python train.py --n_layer=15 --n_kv_head=6 --norm_place="pre" --norm_eps=1e-06 --parallel_block=false --lr_head=0.00903 --doc_mask=false
MLP neurons of a small language model. Each row is named by its layer, matrix (up: input weights) and neuron, and shows model dimensions 32-159. Each number is 128 + 32 x the weight over its row's rms, rounded and kept within 0 to 255. Numbers have three digits each.
After each neuron's rows, "fires after" lists the tokens most often just before its 100 highest values on Wikipedia text that the model never trained on.

L7.up90:124169186156181114122094145132106152128126160119076128140115169144114142134148147135141098131101170140167110131126097145168055161080158134054154124136122135132100077166141071093185075130119110082066175145125116106156140140198062134090109135112143130104206086106160131122107117150187141183120132115133145145098116117119124144142071177175131116094188154115107123155149157130105123125157
fires after: "C", "A", "D", "H", ".", "G"

L4.up402:136168166116114157092139129134123155144137176107091093200133100140136121165078119116177149110111216109098099105070079126112115179099163130056172134162109126142102089160145116123168148143155089110158146140139175138088138107180133101101111115155129087078131151090149053142096117173147097108128122131129138083153105112145086090170104079144172110112155121087110137126113131115121140128116
fires after: ".", "A", " H", " D", "S"

L8.up51:172085146129107115050100123085130145084117124147114054134142163151066137137063110129100071187198148132127167130141134118126157136110161180058168093064122243139090142077108135165100092126112120119150137118163149125136152082163180117102130144099180116142089148202146109147109148108087140116151138148106170102131100046143108146113109154133199142158103192099116087109141092114099130102120
fires after: "l", "r", " l", " N", " L", "ar"

L7.up161:124064163175104139134122185173158182142138109151130134129150145127181149133167141147115130140137091178156159131117145136138066093116101101090091119108125105082117116095104120135135133114143060122147128115137149083122099172086066135158229065144097194152111124105094096105154132162158104148140166112154112156153080126036156141186185174148157152126129139177072120174167096117050144137149
fires after: " a", "-", " f", "ie", " Eng", " F"

L4.up189:136113113153087135096178140069103203171109120134099134114129141169104118075101168069147151149176133179127109154162132122135064147097093129134196149169169093127150116146105078169099143123119108086119122093120128110152162132116091113075095153113064160123173151137138084081152111148104101165161113103094097153115100071129108116121104134146123118116135119138131131102159133068105134097094
fires after: " L", " al", " pr", " l", " (", "L"

L4.up70:091156150135123168120072168183131101166161124096147100085123148091163116087122109097170168110125102097203157062107143131122143113124147106167115139168117180128150120086148160137133123144117136125160144156140146143131131096080131103118142039130162131152130098105115139162132131186207169097078173124182216145105060097108145128144066141092126129102165173125158103154116077114155147090136
fires after: " f", " F", "el", " se", "if", " T"

L5.up518:086137158113128164129101174126104116090159177131116099141135162133075139159176119180116114127172103083101103129135101142142101159123135115159190139176072132074142180125151086099131106151074117102124099142168109181128101138099164104115093107112163134144166123186107155153132059162136080219104199125140142076159110125128060143138159171089115143142182127103172145116134101114141138116062
fires after: " W", " w", "W", " O", "u", " gu"

L5.up182:161205111107132157113142120133151132117199103165135107092116088079094116107131110167173146130150068144175139119116168098100152160126110057101170129109089142115099177160146188118089142155112149136154155123145057154153156168159111106113068078089140169077119116069187096159105115202160138111137152123163076087106148141097106183122107089099121181108151139106175140076065094144156100170131
fires after: " n", "o", "um", "e", " N", " se"

L8.up485:116139143104118118161139144122145095155066148175078144145130085116101119150067081115116113125125087102109121097186144127154142112128162113106191149101103175185146106136135139134055134169117133116091146105000145126145166152126125112167064158102150085154132108128192119135141125159162119175146111137100135144219186086097147113141171106117089125108115148129119158141108112095091147131077
fires after: " n", " to", " inv", " N", "qu", " gr"

L10.up480:130192086133088121107202053103121133107145117091144102144119179116112148086110136137125130159132161093122144129143085120104098136107144205117136133121127123131150140126136078160093173176140102134111146091179130093047162119141209122104126155054125133169133152102129101150129171110101139111133094083068151080106083179130133122153067119162141080105090138181062168132112073155144134144127
fires after: "el", "l", " pr", "i", "b", "p"

L6.up143:134141153107082149127141165128126119112164085166166212100088166102120094169130122137097094106085094157092152121102151134140111109138117134074102188123149157177166109071134142115106208140142133136129079147127147175109085142143114101167117078085152171134112134144153192124170073133136084175046141145093153127192147162083086155178144137118152139116134124130189099130129087165105156117121
fires after: " W", " w", " S", " Wh"

L4.up290:146106099120097212161070134107122111150118110133080121146113101179190140149129134117114055193099073082181037155118140208138111137064152107039122097187100121137128088162116117142127154041112117114056163112128103098120134158118126124117104133156084131109112130131115110121161118135158083115104189110125097112172090119153146167178155122130114134147090178155147115092107161167149135183149
fires after: " d", " publ", " rem", " on", " v", " rece"

L6.up417:145132142147126125120107071149154118107135101127125100127101138118091095133164138102151149153165092122145135127146167153101106182124168156113164074094161146142104179151143071172211188109133105138149141113132063165147173201200121140151116146097156100145118107182199135176149166124121085117049108124118144090158116141066067095113153165101097109101104132156092129103128168164109119102148
fires after: "0", "2", " Ch", " C", "9", " med"

L10.up160:116087076119147085150114193051167133103098120168085142123148156122111070054143165055151099143111160083127178163120157180148086106122119133114157157185107189102219168155153119128160128142113116138135117126097135141089116186168107114144136089159126157092103100116151121112171082080170162045110151169174115137090128125165128155010144164106117148068152157143123120100093100157102067154120
fires after: "0", "i", "9", "ou", ","

L7.up219:106130134075102133114114163097172167137197065186081114102081132140086090084086145096128183169149092071130136082135116163168104170120110122108130122098108212155159105155122106109145114144112137113091137149130104077120139119141090163116121130153186150151107104126211091086144134175144121121150174151166189133075135098114157159119124095124142145171105088067117152142112082128182058118091
fires after: " I", " m", "o", "a", "ir", "om"

L10.up50:072113136121141150169086128175084133178138152112091087100179141132166161139120113168147154138179117111135079122103083148071082033124102160138155093140145144143130103129100121094057120114143139100089152085103115134105090113119139111133071170128141137124127142100112149124153097126146187130135169107087093095113138151090142147120168093137130132100184232170153183160134083152156120080156
fires after: "u", "i", "ri"

L5.up303:140134097180074120086105103051145177121092154178141174166131126116081073140097102113150051132130124153152203121168100144196113165134138106064126079145064182143151090156132166079128153130082136133155135132102130090143118124190104153135138159119161135061107171102149179111130152139160123146142132164143153128137145128077110065089092128146127148130113094091125119098058128128127078121116
fires after: " m", " M", "id", "d", " n"

L12.up41:162181163100114145108095071137126112132046089115149110170107144097117124109129149102145110153111158153159113119128128117029128121144082151149140066094146154125168112101121110153166116141085055077130119119087139144123154106090130075113150172121034133113168170252111122159175133128130180183125121100110132130081141099086134145114087147219224117141128120172107175115124093154119147135127
fires after: "c", " ", " p", "p", " C", "i"

L8.up104:144083126091160181077153137161135075107132168089130121131132157137102115154117156129126148100136100143122092078142128138160088125092120054115154177112125084142125189157159128109159175098123132096110093138112085136145117053131115106207137126123141061136107135047155141040119140107109105106089123141143214165133172081194121152117120097113103157119177082162130120121088180095158160105216
fires after: "f", " W", "re", "w", " E"

L4.up308:134074147157101145144159187128150081132082163119094176127104128208147093131105111146155129104121136131118156137115075138134139134114101117069119158129135112109138164176161130130210136069093081127172088149143060114139085144163093118139154126114118168120082183102098159192110070119174133136092145111115083107142174133172103176136041124093099149187113156169174126152076128102104110098124
fires after: " s", " w", " S", " ", " p"

L4.up208:131112093179116148135100133117059121101126148110187159089133140073135126126170121109136129186156084152168131125096098124097096137139099079103123122127084093112174171148215109131087135135147080108199114147107115104132136108097063132209140125132117156120114097108102119156155148129147078141086136136189153133140090135048131121199146172158059158176149148175151069079079133146140149111148
fires after: " f", " T", " F", "f", " sec"

L7.up262:141078142118090143109173160115164128151171179112121190167152109139160122144183110122162089131126129082149073064152148121108143138085129107117096107113103159137110098162131135079143147148141119127092117141184053120194118156114131168132174170050099113136106088122158166155127109154152154167181186125147113114109128134084188075125129143082221113110175128188122160105140149136096133113102
fires after: "ec", "em", " ex", " His", " comp", "ip"

L5.up512:184111112118142086146228139179110082149169116141088173127164126120105121145173107111080070134063076131181158089161095136087172161189142103108095138137076162148186171121128205120129168159112167122120131118130123153108095084102142136107136132111136097161111142148110153067108158119124140154141114081097133111164138129082113121096072140096123179161108160122120154134133131125113147117156
fires after: " j", " J", "h", " Dav", " m"

L7.up244:137129149177091116095147196104120105119134135169130146112123132132062114127121167102186100138173131156130166128160143119141173110138134151175235129103124141100115139103073107145152101136121162161086137081179142114180151134160110098087077103128126139144192151137147039178131099118102071149130138134103152086142116125125091095228161139208178139086146131088142064092114155187112131118158
fires after: " n", " an", " N", " An", "N"

L5.up266:110163145200151129154152128101086074097094182074132126179129108174103098125131108091101059119099163160181139177160140132127108135129146094093161151134121060151129156163134103138119133164136152142177132113176140135154066085161120073092105149095164122150100145128079144124127145134061168085097139148150137111093089150087188077107131121087109160163078160115127115158116142161101148085124
fires after: " J", " j", " M", " V", " v", " Tr"

L12.up281:133098165152116131124091134126199178063144117142192134122093166141087121141152166056070117143116103153094102159137151142150125180165163159109077130197099194119084075102148100165127142066107127091102088112101067181153112103160144145171168132136137145137170176049148106154151157143149079089082135098115157091130099073102051117117168151150114145126148113109149148113123150207199104129136
fires after: "1", "0"

L4.up340:122149112126146135117129083063150112095144090147187167095136143221115144111128102113134082151138146113086142125096122140115148121143138126158155108070106147151175170110090094104168130159033130130094130157129085040122137123149145126172104119118136147144152116139168094097152170102167096146118150123095167128148184178102159121092152098138118143099074149094158135116183121082106088140119
fires after: " M", " m", " D", " +", " "

L8.up388:087104150167122139154125128136149123134114157121088116112164136142132094111121190101126131165183176130182135143140154219168103107152106150038152109074161125109087094190122078064100174116103175079095126129123141143126159127100249114167206134116070096111131088090152156101175141075088184136137169157097171184132135169110122154123115115119062156067163108094094152127167155153093141102103
fires after: " app", " Ch", " Ang", "it", " ch", " att"

L6.up311:199071100133110157136163053093178083153169153101169139097205078189127159136100160069137087162082154125113102118103160179140127156150121111095152138130099119168120182103124115120109141152143151104147126171121099120142171164178056095112147123104195170117058147098096102161146159153138073145076140166109121105086181094079146048169157140137096141160113071105138109136148104164078116104119
fires after: " M", " U", " m", " K", " A", "U"

L8.up531:070144060141126105151120127107135121148123177150160130152090119109126155080141194160127135098141122167148153094075109188127114113098142121083095158147118176101123123136139120083178096098186108101105110135136138184148106116123086181185102052095139126127110063153151095094145166106118088109065144127179176149210184151120129145182116122099105158094118125085131129111144092174164127197148
fires after: " F", "w", " W", "f", "b"

L5.up242:083142128131113104075105100119171126156117100143160182107086091111122102122096133142125120158084133104127099105112119154153144132082099121058085110149076189129143122177131064112111082076154111112129113141109072094117164132087141140131101102111097167101124134126140091108143219173137023148109157086121147154115130099078143122153166132084156146143045097100138119160188120163108135102138
fires after: " m", " M", " B", "ak", "m"

L6.up561:150134145172100101085171151113123148168124175147141084115142181127116105165085155187125145161106096168141119129136110149136129139116100131116111117168126131125158143113059121129095080125179104170185229125158156085131131075126070077149133149148168157181072131193107148128112127156052127106111105173115145079165141165077170159127178136108134126128094074143126162162131108124107102071163
fires after: "-", " Har", " fl", "ight", "ut"

L6.up467:192081143086142084139212148111127102138139116112121147082145087129147113093088132028149135123139122144128156124154094103133124092126121135122166098086102192123129141099084094117114151126067117113176105124097093190111126149057145119161104170108141154141135171148180169118117109162119139122140137125158136163146134121137127121150144139139129145058188048098094081135099118103159174138153
fires after: " T", " H", " S", "al", " al", " s"

L6.up557:100143090088070151162068140086144129114138156139102126135161160151153121119083182103110129117093145068070138091140185172129094119150105109098130114111129099135071142126136094100138130108177068132126120084130160037106061066153163149104148139136141188141091129212116114135142086195128164136149158154107137079164092169179120096133147111150115082157171144116158153141151097137115144116175
fires after: "\n", " |", "|", " dec", " on"

L4.up483:115110190088119119099146146141079103082164119081201114125149077148107165075099164099153174108140159048158170048141084136111099145118130107138200169114101096137137125104109102121163140131167136083149108171111165174148094151144097159072089158117152154098132143189129091193064124099161149182095152119128155197153131117160110082130118173128103099129181154133106110103091096145152106154131
fires after: " H", "h", " S", " Ch", " Wh", " G"

L4.up529:145096088179094138060187089156115155168083154117110172130142092105047096126124107113150090143091157189107175101138180102129144151159142146115157083097138154117156163170109211146121086167135146116119169148147077130109124126178124158126113133103130189129089110161132106088109075173168120138086154151179177118083071125090070107129117061063160139107096159151160124182180092125164130169079
fires after: " m", " M", " c", " d"

L7.up103:106158120172086164109181141068156076132137180133171140164124133120130164121103073045129083158087085099075137126130116140113168107115163141096149109148092154116171086141141072119156139158103111109090097221170111175078121131173163113113121184101162154136127167081086123157157055107113182145146118112124162165149093164133094096130186126124149133155123134155129091122155189097158094167119
fires after: " V", " M", " J", "G", "S", " N"

L4.up164:122134152096152125076107113115164143098086216132198117165115138215140121189160170117149087076109106101180120090164120131147139108093225146100110117126105178190082099147075187105149118158085119137147113114160156113170146186082113105081070118175102101116182131128186169136137105100134123132125174123077128152130057119087147090100101154111120085132176142172102144146110098101125149129167
fires after: " C", " c", " G", "c", "G"

L4.up362:165099099130092187078166159091133155128123091173114115138135112164069123145140116111121139154171113163096078111180161123080135177093089120162121050172173123145113109133079107120082089075124092118061172116111136126093144098157150074142095125108162107122146135095145130123146089136115137156121130200102101148055140116125148141072151140140115113147157060126125133152193158117169118113140
fires after: " L", " l", "is", " R", "an", "un"

L7.up156:096155140135137176083118168134093123119108155119120156125139119124160140148101123107085111171135144140166034141139081094085088139111133063128102079150164048115111117164066170105129137154160150138091169085133096144068172171134119202132152120138133067125074163118141155152140149131195194109182106119134076124124230128149148117103182152081102054094134162132152129156203086107104126084123
fires after: " disc", "ec", " con", " comp", "stit", " Con"

L8.up192:140106077141131071092100169149152180163121160164104137099133103102172095164075108139136105102157139129131161100163195137083055165114123165094147114111139159100161176111128153091062146136093089065055144089163118132155122098100136202105120090134114116180180162162137159081159176162161126149154091136140148119147130136049141075194113171077094078103135079142150087112089173115114172112140
fires after: " f", " app", " F", " imp", "f", "p"

L12.up79:063144148147100126159134145143082108096184196136064133160141120130174163113137192158124130129149201097082147086114134125111128154150118107133072102132104067115138115131148136138203137138109125124162136136153126099137129030134082119183167094155178105139138132166139073161133075215113075122097132167156152114060113110137110158123081088086118119084171171090111083116092109165145138115182
fires after: "\n", " |", "ies", "est", ";", " st"

L6.up383:128180163136112191154107127147108119167123185156145102198155119059096120079124080136112097172097124089110094158136105075169171146120174157184134162179121158121124110167149123068089155144194171121111118068150131193128116120089142131105090138121126104142169113125132126091093144124128152124129126089168113129087157128089121119134068090122085114103167115144150153079070083089127123102143
fires after: " f", "if", " F", "f", "c"

L5.up493:144150137196156136176150160135096145125181172093141131134088095103122052135167131141123099116096128063130093140158170145123117106177111082098144130162159133168129159147128138149071130180115123115090177075135145115087090123120121126112029177063157120104089166094119121121115134145105138087157112123114118089159141124113131050163121155123135101119165159211144112162184127106156152123093
fires after: "\n", " G", "|---|---|---|---", " Mich", " g", " v"

L5.up248:088105174137109170124078104120106133166118150146131083207124123132086089110126136114159060086074139160123142092123081130157108121113090124136141163142114134080131122083184108121132131185181166110104161061131125175123101103098123121189151076086150127111162095115123176130214149079139180151111106099179135099127186128128107107140122083115107150136152154190186116119072164108158156174142
fires after: " F", " f", " G", " suc", " K"

L7.up536:089140131091121086107166110144107102100106178127140136139152174147123078102120127118161115066091114092180137090182123135112146128102150164147104109119176139110118143152136068124112127108135115087131175130127099149191115141162091105097086149145070158147145160114133117145141056178147144072138147117075174113080157142145136165183029105076109105163135193183167149119191140117086195169102
fires after: " ", " pr", "T", " v", " p", "–"

L4.up451:127156114157077127126125145098169098093052112134165147080173151139065124097158166111185101067127127117101102084119109146117100151163118094153096179134164137144135126149019125152125146151124064138106145151131108097101154138112196132097135134110145111132054105140117125107127102124160083130103231089152119099137124120132111121109116108133138144129086126117123125143146176120121160108142
fires after: " k", " m", " d", " j", " J"

L12.up155:103106176136142175118101091142082070098131135111120152149083152141094109118094167124114063083132081126147178200176132139132137066137134161098153175053178166120052134175102184189142098100134143134119178118129179086116139140126091145133134103121170152142132152078127141154133155141159185136159092152137160124109110099127172163142129222120091168130167102093115128118143119133030149121064
fires after: "\n", " Cal", "ol", " An", " m"

L5.up385:099112107150174107141146090123079125103123217141160174148136153092120088084132159153148119125148177210136186215113110102158137168133142140096209107124145079119134155129194176079123100132109122090120116125133111117155180151161161143139127149098107087098101075119155102143115201099141127177156144084147164164116110182105102168132132198125082095104132137149060148133106075124153109134100
fires after: " f", " app", " att", "pr", " comp", " comm"

L6.up339:152109129102116073102131130069118098128126082123127120109160111161106093088110153103142110103149096069107127135141173131141176126103167077154146198115053200095111117109088077145115152110103146112111077142200070184170161108148121152072116143173144126129148129117125124186149090151077110126065126114131105073117160173086181110173152067169126132106162107120099206092126217165135088151140
fires after: " J", " M", " n", " an", "in", " N"

L5.up254:166112154169136144126132165067128106140146119112134129122095140136152127174052112135142191111155137099195113095100080096116084068144130098168063036081131108158084175091101117086153173130140118142150111149145119153149084192089183175108141060142160102071122099150083107166108183142141104130111162121133153079148170122094146088149113133153171154146146161161091140136145133158177093155146
fires after: "2", "1", "mer", "6", "8", "9"

L6.up268:088102176164181110124157111045099175075119172122143080163153160201109137110103125147181135141097133147068154061172101163131167139096158150109152236132128148122123095160084127135077155159104123081153156159173163164158123183099136109141148117136088093151122195121140130135107078107132097092120166158112149182143095072093111135144132166103143111096122106128163162080078173158138110123139
fires after: " C", " U", " G", " Dr", "r"

L5.up124:125128126181120188188074137154097085122118110064110153118139120111169175104094145106111160135186180104126123182100116088092121150142162138104123081145079112211183083128160126173117143093158143132111162147080129115188182113081096142191194160133113107176124179096102139065151167128089133112144081119080064098127206129133114131102145113169097086082093110105121106138151166115070125156143
fires after: " re", " comp", " cont", " imp", " con", " res"

L4.up429:139061150095084107121136198098139103120145157096133192169169128132127131073203147142033072132147153127117144099158098075147156132094147106114157217090102117090144083115123119096124150115081141151188116144133113040090144123150106101145167117113123123132154110142116151143161090102136064122147198061157124159090195171181146138146109117111143086145118152195115116117126164134187113106138
fires after: " S", " s", "S", " |", ",", "-"

L4.up158:081103098184110148122151143136129114152179173129126147165143134144146152158173070130143105117116097124102172083149146178171073134158148166157135139153122137064191137136112141153106143174146132167131149105130090188151140186126072086051163101118144179137145124103078094128133111170140132148114133115079128077159165179121158126141176183108115106112134069100120065114124178084183124136170
fires after: "A", " A", " J", "G", " cont", " St"

L5.up258:115093130165099153117118143116126080091108107126101158105131143157121103085083155083114122160110074065147100076176153195105152137138160044056198081141122122166154161088118099163110160128134096109144117117118162115150130146128109140110074162100144095150108163100064111103124120128146131117156117173106132097151093124181104135148117129141109196105110125232173191149127193119149141109116
fires after: "\n", " G", "^{", "y"

L8.up435:140142157135091159154141153133166135076119182101146100136136118139105135126171093078170091112105159174173108097109165185151138136143112103115094115175137140145137140104078057070136107101114124027129101133105062139193120149082127071131123179125103140195135123053172114156075163178136080127091102128156130189144188123136182104092138103122085096081081126161128122121189149098121113117130
fires after: "T", " v", " B", "w", "e", "r"

L6.up462:166094195106113099074121126196123152114151099120090162059122187130080114158119117144140091166074140169168151128149130132066136164221180102098136186116151109160124097131125084077088114109115153109153114097149177143153104176167106164092169106129162124124098075117157185117072161191157133120104147123039141153167143079092114082111153105123114117111146073158101097128124085124130173130094
fires after: " Th", "h", " G", "al", "I"

L4.up132:090148173103175142068135091149143162133111126208077118137122151134109126119184170100113085133120153159116081102104122089115072108108191169070178149152165119146154119098149132129130096158083094114145130119067168093105148169077113132098120113139157133152125149095170132147141081182160149121112143106060122174160123085123103095141113092141254067095142100112100136098111187128060147114132
fires after: " g", " G", "G", " c", " dr"

L6.up11:094109083100117107132067168097122127069106133140117077110153200118144117083131144143113116089134118121131184159146139094128148137120138144101142162107189086096139075105144130133099149121152140096114131152107128103122148157146093143162134090117109108069161133162158178108133188096208143100080168131186129174119154123085142109147056146110080123173132089136124111178092154176150177182190
fires after: "p", " p", " eff", "pp", " P", " app"

L8.up31:149065138133130159126095119096087110114167081109137156103127107119182095082078131087077172096145124084091093066152104075120121111144113120154109063131121124107151063180130142140156127148166129109060056147146094104177084163099100194124125126125105120115115160126128092191140193106149088113112143155145120127071157184114130075101169154118189100101113154178094142112148106143144162134172
fires after: "2", "1", " The", " inc", " c"

L10.up166:081129143119148115087166122149120124182140101150052147141118188146061041106082077160150168065106201108099104154188182135115122092190125200124104129099120151140104165132114127116092135138139160122169110122078096155192116095116111176115155163093117110132126124095097103138118102093117120089115148058132175129084180172118146131123096119105123155101135108189122123182166106114141172120119
fires after: " the", " m", " M", " in"

L5.up474:082092154180142111112114102086154084102096142122116058174129115156107120157173100075084057165125134071106136166167169099113136121078088118129140173092132110225108193135164099189100183107057106162117168145149123134154107157169119127081107153098141186144106208127141137119156085103092087094125149127140137120145137119104181169085106137159135134141193128062159202121127117132154151108105
fires after: " V", " University", " v", "i", " pr", " Par"

L4.up302:110182111087163113154114133102103156118214141134107244125153085104074124111118089125165082148137097114137066119124129105125132118168096136109115164138088146136137124121116153143139157166110163109180156158115138162143067144129153092088168090155102134101144152111135095144137130118106092219077059168159127069109134080140126141167127136123121185130158029163118144136100168168107140164113
fires after: " M", " m", "m", "h", " a"

L8.up248:091161161115114132134102118097108045135120097164134065173134124136155142147142143128177126133118116109152130179119146147128111102088102144095161154141136148134144177088127135104147132065125106115168136079205101128122104168113103095132126181113114140081075178181132105120181121145212150138093112115135168153091082161150170107175115133139113126091149191190155140125156077098015164105121
fires after: " v", "-", " d", " ", " s", " c"

L5.up256:124112176102130188082111155146155122083079072126109189116113126072072127089139118072119135149153168126131121131130152153173108176085113077143090152082125141111133137143149110138162148045044119157146121145076115122109133137137129078122095122145153175139122140148158091130139137154139065174143100110148112152178116143105129131117104132102221098152148104119102110148073104165094133159111
fires after: " m", " as", "h", " I", "I"

L4.up330:175128167117110118124114131091170153102112087146097092093132098105095120102089137076159134148159117127109101082102137138083172111106141141137169162137149116144153150155187142193154111097126181106145080113170138136079129124119148125072096120125143097099173127153136088123113108094112056079084192147172113162095164110139091151172078105119120171093153146099129149066105134168104121133101
fires after: " n", " N", " v", "i", ","

L6.up562:136089129096150129048144193055088070139105063132145156152075114106149101142095185148168091096144099173142077114139121104105137164189111096177147096168092159123159125161117135120102134154121087135095159141184146084145079129139106102122107137127179113114164167176123158143154121102115133149132125097145145142131159116090106209082186101136137169157156152113149120147089140204147150109145
fires after: " n", " N", " |", " such", " known"

L6.up194:094088118054191171128090131146178126096110084083193107096166141070136144115125121137075191125130108139143141183102141202102112058111146102131163072145087183156133103131124137131118103086136168120083118181136134103141089075197124115100141160144139111095110144151109146192116109122093126125107137141119115157137174051137155194076099110149089109118147134170176141161132062122126124150146
fires after: "o", "ot", "u", "ak", "ou", "i"

L8.up115:122161106119153152113123110137109156158110105177178207176088146128106169133118099099099099180085125104153173149092126133165132149132127162151071163085142140092072181074077159139102187162118170099200103106192095170180091121130085141141135113083120108114134150097155126132124098094163122168097115112162160084100103095142103149132150187094127131135144089113138111160170127108051173181150
fires after: " m", " comm", " M", " W", "w", " f"

L10.up105:220106122100161161144101058087146109139169136189134097154053079106140126200123122095132085124124120148132146087141145114162076128156138104163123103146157131150090120124130178133147121154184118122130131164112104080158098131156085112124114162086133127055060092095149171143135141118161138077126110080104168121118099129171165137176099124142129155145178196098138085149156132156121189106188
fires after: "2", " m", " he", "iv", " M"

L6.up530:117152126156107117093154139113090157134124118141111104149092108103123117095121128106108135134155119155129120071132156168108049176156077131125136089106143129107074110147161133125081161158162118105091127062134184110148133071163146064115094064088116122119134119183139134164127167084109200129108069091157158144178154131124124132168118178140134140104099165101079112140136174161108094176162
fires after: " Ch", " app", "pp", " K", "Q", " qu"

L7.up427:134124099096075024092212201131170084111103154131137151115171155150107089132116119147133153145177140113107069131194105130071103115088068115071108135127067156098166177110158088091226125145095167116127126171113072144131121168098138087156188144120143085121133138115155093144132107123177126123118129131160159079140122184151079169109131147115145132103131128127092117079140146139163094126140
fires after: ",", " s", "E", " E"

L4.up143:052176122161117137117086141110136161155064138108099140110152134166046113130186065075102072186099143174151118167105098161122118184064119142111120144084087107168112161128120114137114127139168133098164163127123130136155104125052170160126091108190146182101119139131078090157111125144118148108091159119164188135138113105142153127069123165080137132168108116107183166123126122130093118138119
fires after: " B", "B", " m", " M", " t"

L6.up556:122157058094102152154118147157124110057141117099096101148116148103117103152130094151142167126121095143149156108145128213149112124149113078086185176153154137092176192163088141175137169132172122122153089124087115157141089154082079090178143101096168137142175170118121117131125162211139095132094161161092180123130122048149161110130173103093097205110092145109151114193093127106146149180123
fires after: " st", " W", " Br", "w", "ail"

L4.up207:132108143192120090158119105146086137113090153121085147163193128130127099139102135114118099100094100149196134093194136151113122111119122122129113140234165159081077096127135172113161142125120142117130156112087152074102111100118146121149094105124158131133108122125091131120133163152153116083088183120084176152155148102065110081105160168102147208098141139110142138122192135136123121145099
fires after: " G", " g", " B", "ir"

L6.up331:151122086148100092131163098173184185118156172149147127080105140137081071116201193118147105114081139125095101102113143117122170181131114096071086181123084124158144137119132168142171137060105117106136167114186117089123157159108176164105199123104157156137075131134097114039094159159151112117150123135122071085041118118065156142142105102109175179146127198097074098133112125124127145160120
fires after: " pro", " m", " dep", "ep", " J"

L8.up130:128099114095050239204164059072184178151115131151126089170096161146117120103130111099094081084144121107096149164174129194121130162146102144132157103124126117105048107177084148182116138149148114079118113143101122156131092105111134123118124121116057153098119147088131158158142136113136178130101147106124150112121154115134103176152122174129171070095112127167107101178128124171103186112099
fires after: "\n", " p"

L5.up175:103173149144136104092084076129156191137154104143100140121067113113118090135128075131095090086161114196089157100110161129164142129160149133117106126139100171103131099160097108114148144106116073142105135183145141135136141179143147138082079095141197088151120131094163112136109153150138165093150120116110179115122192093101076104069142153120118095059143096125154154149111134090135122113145
fires after: "h", "ol", "I", "ie", " sh", "al"

L5.up63:136129109123108120082135117054189113115100125159109079130166159115150163169081115152156124158171107177128160039112093123163142130108149139111183106179109116111110151092102079117081109099123121054142108106149131123133121067161074093128117110138091091150097115069091038130152154154092128155159163101080112075148136115145224095168092122079126154106153193112149151088133187129167201111120
fires after: "re", "ir", "r", " pr", "ri", "l"